{"n_layer": 11, "d_model": 512, "vocab_size": 8192, "positions": "learned", "init_std_qkv": 0.0217, "init_std_o": 0.00463, "lr": 0.000914, "beta2": 0.99, "weight_decay": 0.092, "lr_head": 0.00603, "seq_len": 2048}
MLP neurons of a small language model. Each row is named by its layer, matrix (down: output weights) and neuron, and shows model dimensions 341-404. Each number is 128 + 32 x the weight over its row's rms, rounded and kept within 0 to 255.
A block is one neuron, or neurons of one layer that tend to fire together. Before each block is what it responds to, as a language model described it from the Wikipedia text at the highest values.

Quantity words and numbers. Numerals and quantifier words that open a noun phrase after a preposition or verb, such as over 65, spent 34 weeks, for other, several.
L5.down1154 [139 156 125 163  97  94  75 116 162 132 131 123 106 141  94 171 194 153 132 132 140 140 177 154 176 128 150 133 133 191 167  89  96  89  97  73  98 147 158 150 164 167 128 105 102 167 156  94  77 132 104 144 195  90 131 141 154 209 139  98 106  81  91 142]
L5.down1662 [189 180 137  97 110  94 151  63 148 109  81 132 164  72 148  59 160 126 158 180 144 119  66 172  93 154 173 111 131 114  91 100 147 103 132 126  84 116  56 154 133 156 168  94 142  90 140 134  96 123 191 103 179 139 114  94 196 101 178 137 129 126  96 129]

Sentence and line boundaries. Sentence-final periods ending a clause (prison., single., group.), and line breaks after section headings, table rows or list items; occasionally words like much or extensive.
L2.down126 [123 135 120 139 136 169 111 118 133 154 166  66 106 119 112 126 169 123 152 118 116 148 193 108 124 111 161  62 162 112 131 170 120 135 135 113 161 142 154 126 144 152  96 132 119  87 177 108 197 158 133  86 118 135  71 148 152 105 136 128 128 129  73 193]
L2.down494 [123 127 109 167  67 108  82 170 125 116 135 117 128 164 125 199 131 138 170 129 199 172 161 150 111 108 103  83 110 127 126  74 159 173  50 124 135 168 107 102 129 160 132 112 117 117  74 107 132  89  72 167 110  65 206 111  21 133 112 123 152 158 144 100]
L2.down1616 [169 126 136 114 138 133 121 169 106  98 146 135 121 106 127 175 158 156 172 142  93 141 163  96 131 152 122  36 135 105 101 155 162 115 150  84 136 150 145 132  86 137 118 135 120 168  63 114 138 126 131  86 184  88  91 166 229 119 155 125 117 128 100 197]
L2.down1950 [138 115 118 133 155 154  73 113 118  99 125  58  61 136  99 135 130 137 149 104 133 168 130  81 109 107 191  83 167 131 144 217 113 117 130  88 128 134 150 126  93  79  18 144 125 120 180 111 179 161 142  82 143 154  41 141 186 121 178 138  92 138 105 162]

Stock encyclopedic phrase words. Words opening or completing formulaic Wikipedia phrases in bios, infobox lists and headings, such as studied, Location, United States, National, social.
L2.down285 [151 132 156 148 116 144 147 155 141 141  83 173 119 163  92 137 139 117 129 189 157 123 157 116 161 143  79  38 131 109 115  95 129 115 140 141 153 144 143 106 119  95 132  51 150 120 103 112 160 152 144 147 146 133 120 139 122 173 146 122 130 130 188 168]
L2.down659 [130 151 149 133 165 140 138 127  89  90  76  94 147  99  98 149 113 121 133 126 138 114 110 164 176  89  66   0 185 131 114 114  93 140 124 223  99 130  84 180 127  94 108 127 140 100 132 134 146 138 186  86 142 125 153 167 106 131 155 111 143  97 104 146]
L2.down1749 [163 163 161 124 193 175 144 165 117 114 157 119 132 141 112 130 123 118 139 166 131 131 149 112 148 143 118 132  99  93  99  93 178 126 129 206  85 158  97 133  98  62  66  95 147 123 113  97 123 124 134 148 175 138 146 126 161 145 172 128 182  78 153 123]
L2.down1884 [106 116  95 125 131 190 122 194 105 105 137 135  69 108 109 125 138 166 153 144 120 123 119 144 144 102 121  88 126 131 109  99  95 156 168 139 142 193 119 153 129 147 105 178 171 130  98 113  88 148 171  73 158 113  99  96 171  96 146 125 143  83 130 171]

Passive past participles. Past participles right after is/was/been/be in passive or descriptive clauses, especially located, born, held, based, before a preposition.
L8.down333 [128 106 116  68 107 180 153 113  87 164 103 101 112 141 185 135 155 122 148 211 146 146  51 172 161 113  90 146  92 135  97 174 127  90 136  80 112 133 105 111  99 118 182 130 129 137 108 128 125 114 140 150 117 125  80  84 115 146 125 161  97 135 141 202]
L8.down429 [ 89 133 136 164 114 133  99 176 198 215 100 203 152 147 133  86 168 146  84 107 118 111 122 153 129 105 124 183 117 112 117 133 122 155 165 112 134  97 178 111 200 138  94 139  95 165 133 153 121 116 107 143  92 157 119  78 143 119 147 160 138 108  90  96]
L8.down631 [126 163 128 165 127  82  82 107 164  84  99 137 151 120  86 124 165 135 103  74 134 127 119 166 141  69 134 185 129 135 144 124 145 147 104 146 122 146 130 119 183 113 134 176 131 127 119  97 108 121 115 119  87  85 153 215 154 157  83 147 125 103 136 176]
L8.down753 [ 90 115 118 190 138 118  93 105 102 155 148 169 114 151 126 130 146 144 116 116 164 118 100 137 153 120 147 134 121 176 142  98 112  77 151 103 122 125 127 143 165  69 168 117 139 142 138 110 141 118 176 154  92 121 126 118 172 123 157 160 154 105  65 110]
L8.down949 [123 113 119 189 160 109  73  79  97 121 127 118 124  90 117 142 135  92 210 155 146 132 125 123 141 149 143 138  93 125 119 110 121 103  84 169 107 119 180 175 109 148 151 146 122 146 152 112 115 136 157  29 102  92 136 164 120  92 104 102 210  90  60 133]
L8.down1047 [110 100 100 165  77  84 111 160 180 111  90 157 116 118  71  76  96 145 123 123 110 103 141 124 115 146 165 149 143 128  70 135 139 157 103 181 100 141 129 131 134 125  68 184 150 171 111 144 130 164  48 177 176 133 102 125 183 164  99  89  99 127  92 124]
L8.down1497 [ 76 140 148 159  94 148 138 111 138  77 103 131 119 100  45  97  96 139  93 145 154 141 126 139  80 138 171 143 185 135 112  70 102 123 102 120 172  46 126  83  73 149  71 132 175  88 123 142 114 156 169  90 136 105 167 141 143 149 151  84 173 162 120 146]
L8.down1944 [ 75 146  76 128 167 154  98 160 142 102  75 146 138 140  76 105 137 165 155  80 150 139 140 143 113 156 164 154  75  72  47 156 195 159 132 153  95 151 112 139 142 102 130 107 155 144 180 118 138 100 130  98 122 111  92  96 108 126 193 124 125 139  80 160]

Predicate verb after subject. Main verbs or predicate words right after a subject or auxiliary in encyclopedic prose, such as found, living, maintained and grows; weaker on table pipes and coordinate symbols.
L5.down282 [134 153 120 104 115 104 112 150 116 160 127 176  76 165 117 189 114 148 104 140 101 137 164 128 159 158 145 116 137 147 202 138 110 112 129 104 109 149 146 171  95  74 143 123 206  75 158 139 102  69 105 131 104  87 128 119 111 129 153  41 163 149 141 218]
L5.down1054 [143 140 133 135 148 100 131 137 104 192 130 128 118 162 123 154  87 180 113  89 168 147 158 127 190 135 145 134  85 117 160  96 107 156  81 162 111 147 134  93 123  67 129 126 146 123 149 108 183 158 131 154 117 175 161 166 158 174  89 176 191 150 123 150]

Quantifier determiners. Quantity words like many, most, some, few, all, two, often sentence-initial before "of" or a plural noun; weaker on scattered word fragments.
L8.down289 [129 150 153 158 109 156 101 173 132 127 178 131 136 118 131 126 114 137 111 155 161  91 111 145 122 112 178 157 115 131 105 147  52  86  84 149 143 163  77 144 129 122  57 124 119 187 138 175 157 111 108 152 145 129 123 104 170 123  99 128 193  77 138 138]
L8.down328 [115 156 133  46 149 109 181  72 146 146  65 136 116 111 179 110 169 129 101 208  47 132 111 144 114  97 159 174  94 133 115 156 123 126 123 164 108 148 114 155 113 132 105 174 116 106  80 182 168 154 113 116 118 135 150  93 126 141 110 135  84 114 103 147]
L8.down845 [157 138 104 117  97 166 147 131  99 139 111 106 101 164 144  95  93 160  94  92 138  74 148 105  75 203 162 123 111  94 170 141 139 155  94  51 150 164  70 141 125 126 149 132 113  94 145 150 130 130 165 133 149 171  85  66 159 123 134  95  70 117 115 129]
L8.down966 [148 117  87 154  90 108  82 116 138 104 120 146 138 121 122  50  63 124 168 175 166 119 172 147  58 158  89 105 121 130 176 181 176 122 162 118 131 103  52 149 122 130 111  71 107  86 110 154 117 122 132 119  84 154 147 169 137 182  86 126  80 144  93 161]
L8.down1065 [ 87 158 146 114 122 138  69 134 101 127 100  90  79 111  97 111 160 102 172 137 185 167 156 131 106 136 154 176 172 132  68 108 120  62 166 126 141 127  98  85  94 140  92 135 132 149 132  96 165 122 166 144 120 121 162 126 127 161 120 127 134 125 126 183]
L8.down1357 [156 150 159  56 145 144 100 205 158 121 113 108 160 109 102 111 158 147 109 153 157 153  58 157 143 110 113 157  72 125 114  92 156 108 141 169 149 151  93 110 100 107 128  95 153 114 184  91  54  87 193 117  83 138  88  98  48 134 137 144 136 128 113 143]
L8.down1521 [122  89  67  74  88 112 130 125 125  53 176 147 126  71 124 116  98 151 123  70 140 125 137 124 120 185 135 126 126 127 180 137 108 143 128 121 121 141 173 115 177 123  96 102  85 157 105  80 232 221 109 174  94  88 120  87 121 168 137  93 151 150 184 138]
L8.down1611 [183 166 193  97 254 133 118 113 121 153 172 122 157 117 107 103  93  86  97 115 165 111 121 179 144 129 171 120 115 138 108  82 148 128 116 161 135  99  95  77 105 152 126 128 105  52 169 179 111  91 141 179 145 120 168 104 122 104 189  97 106 185 101 133]